{
  "n_layer": 16,
  "d_model": 160,
  "n_head": 2,
  "n_kv_head": 1,
  "head_dim": 64,
  "d_mlp": 640,
  "vocab_size": 32000,
  "activation": "swiglu",
  "norm": "rmsnorm",
  "norm_place": "pre",
  "norm_eps": 1e-06,
  "positions": "rope",
  "rope_base": 10000.0,
  "rope_fraction": 1.0,
  "qk_norm": false,
  "attn_scale": 0.125,
  "bias": "none",
  "tie_embeddings": false,
  "parallel_block": false,
  "init": "normal",
  "init_std_qkv": 0.0428,
  "init_std_o": 0.0,
  "init_std_up": 0.0428,
  "init_std_down": 0.0,
  "optimizer": "muon_variant",
  "lr": 0.0115,
  "lr_mult_qkv": 0.5,
  "lr_mult_o": 0.63,
  "lr_mult_down": 0.7,
  "beta1": 0.95,
  "lr_head": 0.00658,
  "grad_clip": 1.0,
  "warmup_steps": 200,
  "schedule": "wsd",
  "decay_fraction": 0.874,
  "decay_shape": "linear",
  "final_lr_fraction": 0.05,
  "batch_tokens": 65536,
  "seq_len": 1024,
  "doc_mask": false,
  "train_tokens": 500600000,
  "steps": 7639,
  "dataset": "wikipedia_en"
}
MLP neurons of a small language model. Each row is named by its layer, matrix (gate and up: input weights) and neuron, and shows model dimensions 64-159. Each number is 500 + 40 x the weight over its row's rms, rounded and kept within 0 to 999. Numbers have three digits each. A neuron's up and down rows have the sign that makes its largest values positive.
A block is one neuron, or neurons of one layer that tend to fire together. After each block is what it responds to, as a language model described it from the Wikipedia text at the highest values.

L3.gate11:491464472506558445504484526549424530454520437530503495447483561517445503458578561519532496436501576470493490470538437500433522398466567493480563514454473543526470476497525522424475548492464437522481463448533439487552557482495517484463509533502484467456491563514481618516547489520580479495
L3.up11:453483474441546458581540495497409495510487444591474488462501443455466518492576511493531469434443593538514431465517517564508577464510507546553452512499513602434478463515550517468534490527421518507473489474528488494496493471516476469467484483474486539484509495502453562498528519511576470559
L3.gate38:502461434460454506483510496522459483542481474478517496498499498531517518516456437565563538479497435604514482492513512560532489497446382589419464498521553476490513492520571469502433538480557464472443518509511510508484478463471525508560535451475451468472586548474507517525563502460396509477
L3.up38:475592500446472478518494564556467476452510497433560489513482505448427466515504550505543561480485469506471432495492530495477413465508422539523491491608503523461465508550552584506476477550458489400564524510511587563514502449479463519416514483518511526437510580512478501542554552486457541491
L3.gate100:452532501441444529481561525523468434506456416459545457431437526525611526472503521518513485517548513517516489495512475474586530572471532483492505418537523487504568495505472443422458458532508491492540438532530531554448487460551552488461571548486515438430495600483512490459507490474516476506
L3.up100:588494471531553414495421465526519508535481520453477524482437544484527565528489479429575539459469487493500494441480510529426466533448518545449516511515487526563520477466531509421480518521432472569601487503522514489484479445513521492515521567428480458491488475481496476476466514496531495493
L3.gate131:451568529429527518459488508509481444486471482513456517438439499498416590511531472525510468452495525521494447515525477540452471464526497573448469540468512501555514526546519516498488539539496503493497460482502493528405533455516493480496435419482470519464513526485473572443478540501523483584
L3.up131:461438434437503531489441493530520489445515436467512510539470484445546518570538564495523545523488512488512476545468498512501446520483421481583505511484550429523482549468504558542494438543487572483538483471517508523501503499465435480429495458555425513444543452490545482490523500518494521508
L3.gate379:461501478478489501501562510451485506475534489474464501478441493461462492461555493446469536488530550629520428570507426502484431490553440477464539466465551479427564512458515485461564472518506481478512462547529549554474569544506558448491518519502483434447521491497413516464463505510523523516
L3.up379:529449500528456473547505471475457471474508484466488500459416496506490456515500485477446480410540521537546480442446545559519489574439467541449539499498515431569478505461508517410539476475462514564477449477492516502484552489488573538453503497433565457533503544523514458466560526511555481524
L3.gate399:515477484463441434575471493496498508550559494493438465465516447487494508477497502462517510494541436522500553491483519518514514506506529532433486520474490476543526491517453434527479472501405515512511489575504558539526481437493542508532498531463395583451548530412498523435506503496466483547
L3.up399:509475526524472469517493492496544509493553497504456514449509447438491545469476548420474495532469442473546514449449519492457435579458481499509399531541406464431516513543501615498522424556472514501522524486533532552468455476533505486536527504476542521479488574480528533538525475548481460543
L3.gate433:530547481559524480565450523531521472448550467538453469463418566534470504480469566460528501508474534470551513487428490504572453526544486484472494536544552493436457462523543484505514510563505515492479491502536398502473464521482537536467518397467538539467455416481568514508500538512541527492
L3.up433:508470486478518511547575511523525520495473522475533490479500454503434515493543582435524515534549500492541514497556454540506454468517494491552571434460476482529502522526512560501484421466470571425499486510551511544450507528537497431453485528388508573456427492493484519473434561523563504461
L3.gate609:517421560427483531524484538554559517521512507499518449495495504515552486521518560398554461479524514502543579544511471512513449484472511589463513486512476529466521515511553535466464522490575511527521441525460530476471409568510479440552466464434476441511484561482524517475481570585526619498
L3.up609:522426510495492466489507493601558577483511569439482466506498525527523481456441555414503489472498495511544572560513501566513529472512507551461500489522453465511512506543522494434469483562577570439511443490432505527437477528520445429566479505525464499474541535488518577414480573470495528505
Responds to: Markdown table separator rows

L11.gate9:480480545530484491536548470534545535479480465501483510418437480527504540545577458491512507442465500463469543555466472484557521530529558501485456525481525444462491542430483451526409526519499485574516444535533539428472598495447546555451541457507543502477497507458487495485508416576461475589
L11.up9:521477520557513522511517462500472531500420508541422505493502523525485595543488442531493461429513470517475504530540408562549532488536532547437432455468504502487491434536554556457473500495508466497539523538467506524531629499545404487517559487541498493468480500520490469544497511449479528488
L11.gate217:543458572541474531535494474558481511522480463510519545503491497579508514532536408522481484470471488535565530516540419466483520452431526440461464472439550494460492444471457426469430477535476459542502422497508524462530421470543524504442537517418541503500514460543520491464475512442510414480
L11.up217:554464546464509526483533495447541472470484445564516511509496453477437501508539464438563404502455482509504490557459474450567525425545496505443536507504504504530528514476475536490475498469566490495447488536492543526482444448506569494522548484604499491481528493440447477526450462545553531520
L11.gate289:496521539528502483525526513526529559527424529497520457473532472500512549487477513487530443490417484536512472477495489492502520559552495521522589527484504519552476477497568552473443487527514549442481551458458528601464482511444464527490520540503523478474491547495526545501451466516560448446
L11.up289:526605521474545513516468502486481496462414525496525502508571511537484480482509526561526512504514504503458484523573458535504503565531562637472553536500510475507527523543457529531493481494520474515582527517489519508472510530562558531475565497460526534513543576516437540472476525489542570632
L11.gate463:526505478590475509573519459439426477513454437511522432536478530498536553526465478523572423457446502564516503478504506514470436499563479495566494454473463442538535467454530523432479485446466435468535478538489572556569470505482494521528530576549555535477464553506484502509480498495476439507
L11.up463:561433508549450603530502464528465547461447507511600536461457533515466537499526526479496488481432460547513503548483575450492471476528483527477513477502499514519542447498556580439497479549508432485494516525495500503498505486520499558495435529536579496491484477505511501465465555430456494479
L11.gate485:516478469568439523478435455508561493516501503443530482586442522474464503456531531489482563489501463541499536449496527498512472555385517496472488434485512496515509550454487508537457485513479449518504568542479537465548474496464490562450533437491503436495506489520480486435452526414499546526
L11.up485:466545453442469522517567401488499478461494568568498459461487511519520559478450528472564462436392527471473532468405510494514529517427542525461520539428496554462472514473530467486417485549505456472439533528467517481496472482499565500498555511449543458466502429498528432529447507458485551522
L11.gate555:505574547493484481521559474543478495508569431507487475536484457461473548572519517481453481515500540529498495451561493418524429429547441543500535495475421500595478491469466563563441509488453444489571494456506505535560471514420506534522562593489476470538479492477510508496539481518468480507
L11.up555:507464426517474549511444456541493436526524503457588451502545562547571506570453459541521526444509506513519501537547547490454524540569532534525469448503518490543522448503547503421516546497541469477545523501438549508476490559440522509528485481541528435513533533541509436480505572471474511513
L11.gate578:524550489485415603499463518481476478522487462470487499555461460535493540546499459495514542463477464516476478570480490504496429578502403416530494438562518536514499433549477429545438466524473535538457515426437537496418493499520523538514553587436556493439561568531451495442495442502508542569
L11.up578:528528538441531535550570547566579541522554510500528541469514521575435520524438441504482527517435588471462495529388416517492421527541517543497558474448470445538484557448428513482450481485484516448478490511434540494531525519434533509546503524519475544521499538512474550486517526530460522427
L11.gate596:523491512490472434523560532482404543543480470484493534477516540508480564567515498473446469482444500461508465522487500567544500508469434464503537473530457554529474502501519520452464459543447550564413527525430525542479460531462509524495526513487470621470449530532489502590481553509528585510
L11.up596:534504480496469489482548411515519481510503478554521457502409545458535441554528521592484485495521465536450456553497462517501435465466559485487565501470525487516533493488467497468506536518513540480494548538484507523569491499556445433480529585524511547486438518507542500455494437442555528452
Responds to: Separator before numeric values

L11.gate24:536465466465387507491477509509563486578444497522447537481494472441474554500538569477516504515455485530586548450505489525474520472537483488512517514499470486504470562457513532467428501507489518509560484506531477562459497471436469467562566469485483472511536531524527469478468502444440627577
L11.up24:497478552513475444562543517495506494509520594466485585525468516497535444522542440442544518516490530454490522472546417547515529513469586493517475472435483559531466453419472465448550564530477508528491481583477544473539549524511503543571493552545462456432519488387485536431514459476490515460
L11.gate74:501541512497449561553546454520491463474495491442506568460516440538522523546499418486585434493505458527583548467441509490553486474521492513499499504490517521491436534466564509549523470509530578489448593522521516526392523509424487525451493495561542479528517546414531507385446475500493445441
L11.up74:495514492487505453408476477543512521503564522495516580436485462504486618473511469520467599485548481514457504516514472484495530496436536450470495537444481468539466501463509539529488545526506598501479536533502516555557509527483494541528559524495487478530450465477535460425498545526509532505
L11.gate229:506561508431542509577551517493492506515458548582490478487435459484454470460521503492473463458520582518501523487425448475421489509492537535502522516511525554489503482490462465475408515524463504532481509477493463523523506540430507486522510517437540532540488503460484502476467559517509547477
L11.up229:495471486571496563460577516454444445534485487566492510518498546433493526482498454445531480567393519529484551485463459568450459526489455519507541465596524563500554529547569491513518524553503541500488544493528493497493444522498499488474524574498566526459495403473501477504517517473595487501
L11.gate421:435464541445487523503550465485514472560529433524490519493490521528501508442501409473504405472512566520501541551433475591497495471534497513441563526514526479416532461523465457473505479441513479519556554492407465429521441557511565518494542481447494510504476470436537468458465456517467496542
L11.up421:557565519531554569453482445543493566556483539512482571543426514511482531575563477592538464494497532526569566519519576440475536532447522551559446453522487515476439513481521519492504565584524473475509495491505451530507543443503594507504500505457511484588463506517550549468480500464498446525
L11.gate490:528469487471514490561426495460477465535458478530491497466422535520493533539478478456477529475532513550465512522546476503539468397426579505449506472487430546516540472446465523392499543501489537520536557560511443475550494531505456602492502476572489562456478522465537516499500483522486489514
L11.up490:521494525470529536536466520472487495501508507551503526460463480577514421585521395581531481475469460506537468469497543444538468490518605488576499494516467444500457485397467536470470555519549566459499518481486560542457558496493452498533541560513463518518468538467508484519496481526565475540
L11.gate495:510459544475474452524514510482450496506499469529508562518499473577521487488540431526512499478561508512493490467452515509481506447515560437515460455549491481485555484502534487397449521516499490509444449508492449516495539504455537491498513557552499391549482487372471447502527450465451473468
L11.up495:427520482463545576460529496489526539528497571602483560475492502486487481482498496535498468598478594569499466556465437500521470475498491503518457545458520497507543492445474522429505538455575539430459461539514492502527523551462501544531475568470457548558596557399483479525536542484471417498
L11.gate539:481512465470493515554529549556497458571500500576458485527508400471467553585548528481456489473491508579513445446458484500502528497473528535457500453461485482518409553443531514513484476527563505475441539525505466513431538481544436458536573486531511529492519538535441541546476479450477498460
L11.up539:471528553428551550520548476527516437533548521510492469512486460492514519436559540499515484522495478596582459487462490548484454502535502527510538504526440439449472526479469536455504516478513447456500483531469484485488452539566496465497473492443533478471448536527500402477590472458520529498
L11.gate623:510503489509477480541459508450541483495362466542494543421502488485431559518544485508516498486581545547485481563494460534532439460535560494542514497579525530509479433472459458422539474539504518532520502537511460464515516533481458542545453460511521578459448471408463528510532470419540495512
L11.up623:505486513582399538487501437455469505523490444547526498526420486461482521448468459517528514485542449499468471513414495529524528466543570520496492467597427498455407460449409453491495505485542497395513573526626502513535488490563445531532526537472532546520478555472504500492482457524503450466
Responds to: Year in time phrases

L10.gate36:444515489492541543568454397505512474445466448524470510534387471560433525498493580610527508508466513564456575514484561553470483479491476479534526498490554534511478490485518450486474547475477565550455502538569502498417507483498416561471434483509463552509478509470537537452513473493511501558
L10.up36:516504538543482472442533534501501505550508598519507548504524461528464438468489409499570551491570480501484477500474503474523456451539537494503514501418600525493475459534458526479479537452510443495483496463506516483507520500514550552604470550426459474508488477510440454446466547480488490519
Responds to: Time period expressions

L10.gate298:551490420508493419508464568554562491471577497523476498545441567530578526505472477548545462509485492464512437519477498471491524483525474469553502470473547506516460557520440518547485484531554492465454524457531532495441463476511502540511492414522596516446531589473525610581451479483490491595
L10.up298:557548414497469526550501462530543526537507476501444480477481540522516546600427480537556569464549480521523509484481540519494513531493430559484529500551522423486525414518454517504439483528534481451502524494490536452492430569561554583531509478452452444529502554466475549452538542535508509526
Responds to: Wikipedia section-heading markup

L11.gate44:481524591414514515517539467505453474481479466500548446506555454469535467542545485531514546473457528456492533492535532474480494511508460445512533417458454603526510536489477495586515497581460517503485507430480473519499448555472490484535481602542446522467438518437563490513545554475572429518
L11.up44:506510430484456451547522529455487475457494560524490395479483472494409480508575534565437530468435500501484458409577452472545504435486514498506459453460442408496444486486501517464438512509428582452442520551577504492477501536451482492491528542525486507552519475523529509503490472489522483517
L11.gate72:508499456456526534525485549445440511579470481481543564505493463473502432536534522392505459511491508452471503592444513533491552498472500567504495432453538514550492535526535416455506514416449499540518426500562407502527464473481520543501501552497550427446560557539501462492466501561567467476
L11.up72:551500539520493469495503465567466569484491442508467479462482519538513474498527495527571503553527446478528471494508539516463505505423488587589491458506446529441618578453474476542531531418534472493431498525501425457488481443498420470475491532452491490515500522403447563531478500500462511540
L11.gate78:440487452446471558508485568550552530519464549512533476518480498524470483545520468521489480539521516551461493533482467454461499459462581532526427463483513532523482529498480434543551551477498444525469521472481462501595524517427545594455471530482484573522524509493521498507439489449556553454
L11.up78:538588505502529555537548394567481497509490484498444537550409491471504469530496508442509532553422518563478519516487522510527463495403468526404436537548539572480471533372502493500443558495504492533531430523521476429529495494512466507476469543500533524530547548503499508522500484466564574466
L11.gate200:493585486466475492527495413482512598535493580464515426471447499554444486466497506493556537524521498500504533528472473537562446538524436488515554460487512531479422539492480474506487511538549441493484434418473509472543506555428512486534541509480508489443542502524437505517483534510513523579
L11.up200:485557463480522493504514538532499459487532503458455486470493493463464447552532504474521514441449462564481465585510506504524486529430538459578521449533419522536423570473540500490473473449508428547485489551492498491519520517515552575501481498568511514547476400498503543485550498534509505551
L11.gate222:539557539496398484525556543469470497476494423485468535496492445546509555558542480449520477491496477518441489508574502477493538504396483476517494474539542535596523536522586494509459486426446528527567492561552506486464468523556437550506483495469507454441445518492587552485481517528495495503
L11.up222:505512582517490567454514482505441557431467475476504487478434510483579466521518429474527502518461461536526594478515483498450492551444532507490468540490510504487517501454450486552559539503456464529474430510471508492471523548431451497502526507497475485453534499482599493498479438467482530472
L11.gate240:501586434529476484486586540473517518427422514515563489514533539497500483465467480489492494521516511568498553482469463531454408557433475481491513461522560569527518482444530466479462522477467444554555465467526536550544545456487508495468527456557496501388460491438486504501552524560482473497
L11.up240:501508478511494456470576614491488478534493553550483447447532504513561436535520486518474531519476483519520524540525442520471437628444462444494494486522604516514570556487476499465522543517423470523581477472462501500495533501536501474461551498487476506513500454529451452491507542487524469581
L11.gate554:517579510477444545519515522493511515483450485481439527460585539489484552475568498483570462466477497522442562556475461511441485507497452509451471447483493506523533583511448499469515479466484530487572455512431487575528627575474505578502518566528427524420527418489540495483484524530500540542
L11.up554:491499464495550532449568541515467510457601532471441473589514513528472482555474509514496509570439460509496548446464492490490487482496589533498493422525518536468534533518500499476436465504510492517470515447434487479488484547458484521508490502477598525529491489569532543531486570454551482582
L11.gate564:519542470408428437498474580486525479453444547577457480526492475521496533481516439439473442475484521558530534535502503460492562497490484503496494416511529551474440467512535554552528525461502537454482538539487503484524475536485556479477479520566545566457466532475542528505573480507480536592
L11.up564:472504520450467532501520535450452513520452528521498556448568492497446484537441455539586554475449481501439441589515549583461495554455419557447450536538462467504472510468501564470403554459479489492536505476429464555505546462511409561499476494505481548488471514521530477564553547482469556473
Responds to: Predicate or value onset

L3.gate15:511418525490456527607482556427563497508535414561517480509572574520518440463464557487510446499482547499537509463523570499569451483503482478452467545490547538562506410465536460497509580494498430532521477518451472541499508505505508527528469471491524490447495505453524544502507539516540442527
L3.up15:513450473473492556551482485497536531472523487524509523551524528535488472537460577494496448610498547491445532523544467548469553517542482506514536534538476527564469483481569462505467445487445496517592520554473499504519511452494474488484507447501589476478525558452506506600503485568509480498
L3.gate180:463554511449505488515509524429543517386546501535475478495497514446542575527522463508481497498543549532463419462506457529505464472509485541515503527486440455533498460381461552441475499507428530579520546480505413495451506546513469531535494541477476495521539533513498453506538578545539502467
L3.up180:487540507490562507541536474482487446437493475562484463528556481463516547503495495543551504553552509548481480522535515530528585442479509504494517384514493495503482496493519520471466463539442532495470501501425506531453530488451530534444512428596436544574509516509530502458472511555507549564
L3.gate283:496495496478485492480527528443482571501448478520545427490545513464466468492485503463502479477441528575455534435495479516481511544515528477513517474525456542530580562479522461364533550536514498525512502510428505528526541529524484512529467467451578465475487512548428519507553503527447462540
L3.up283:505550486404527550574514557527516510469468557534483561459519490554426483478459529507533515471506493565470512456486476457462532536530473500526548484525588585492608501515479483502533579517470549464474616511493486463479483499571490492555455521466496525441481533564423533503530529543523501510
L3.gate331:491473470504535498427427472434475571485455480500455514473534457552468526512453494431495476526557491496487569533477460498467557532430525512440532502481519504521534579550509480475488543549487487551503486515481413487394433498450435495522473470502517539521489458422501526535500515500415507459
L3.up331:474467526493503518468469502496531506506415456507578490523543413564491485535563518485596499484503492511457533479500458562483523473433457499519513603488468503581518517468450505503461531511460403482483576474528466501462495569516502509458455480501528518516452472449423592511484473466488437477
L3.gate452:451546488528515541485561538437517396495530523536547482477533469487472525432529561547433478536521502482502493553528502560541423556525523519517584463545459447437502542439465552448444505522441486508459535468451524502522505498516470421502520496519607506518512558425505416527490469467479503548
L3.up452:540409466474503459559506495499517466507513403481521508473468531523559586401466454529520486503479478500558504540538533473541403536512508547546549499537508509485468499467499527428440450536468476506489540533453451564543527515514464519493517435404533511513514567491489442486472581527509515513
L3.gate467:520485520594522489525471508555507566482462512575479498506542501525456538465540490529519515419435478551503487547399399583444488534507491476450508529495521503457497527446470527502496531523453511496522474516472461560437540498538441559576464464445449475472598492432491504494469519502507514502
L3.up467:532539565525623537530504450518477542505428456525503488507499414522412475475480455461522487473498519590480490599469581521464519484480528455525452499471554551538469488475425497469483511463453498451582436568520473571421515502552510450522476483461490504471532532462548560516480565515532506454
L3.gate529:487585528490477650504517505527492514461500516575487419504441587521475492472530497536537518478505529598484463493475521514506524444491544583449541473454517532546473483490542514452512534590523505413543439477470549532509481515489577529472535464510509573483459552495553582506504448484476470479
L3.up529:520566464514561548480441526495440466516513377532471473480454500475460490481506501473500521529484473534506532470511562529506481473512537595499522468481638496392487453480569505473523565475515506449442481450501446505463474515432569506493511559443498482513499449499532462519485547483518508561
L3.gate583:483456580538559500465500542555506475565555494556532492502461480482526435468464499475433513502504492465521477526505539569527486454456549476470483411492507509459529499458490499412626467484494492441570479523580552530505508510501483450526580528501438503550550523512510461562550499467454553506
L3.up583:455536582522555510511544512597439427458429506548538502459474458527474461415493537518543476452527515570552413558527461548505570465477511452535491504512535502509486497520435486426471527471499511484535505496526524519502493519550497465490575460537460518547551443451475546486453512551466573560
Responds to: Year-number digits

L10.gate603:513457529451436489511472557566481482536452542460512435512434528569499511447408537486439464464464590477497504484511513531537434589441466417552446474459527533525547471452560502546465457450473483567480509520532415450505538520524484517443511521502492527502565520532494553526518438590510474490
L10.up603:482458466531478485484517487565498494515578549502492542496512536475475495473516499544500532514589483553486487525484480500501464522436514475390522450496531488493448573462522388455482444571553507493549415485497467487559501549485486460509487447505515488515514485431500496448501535464550431414
Responds to: Infobox field punctuation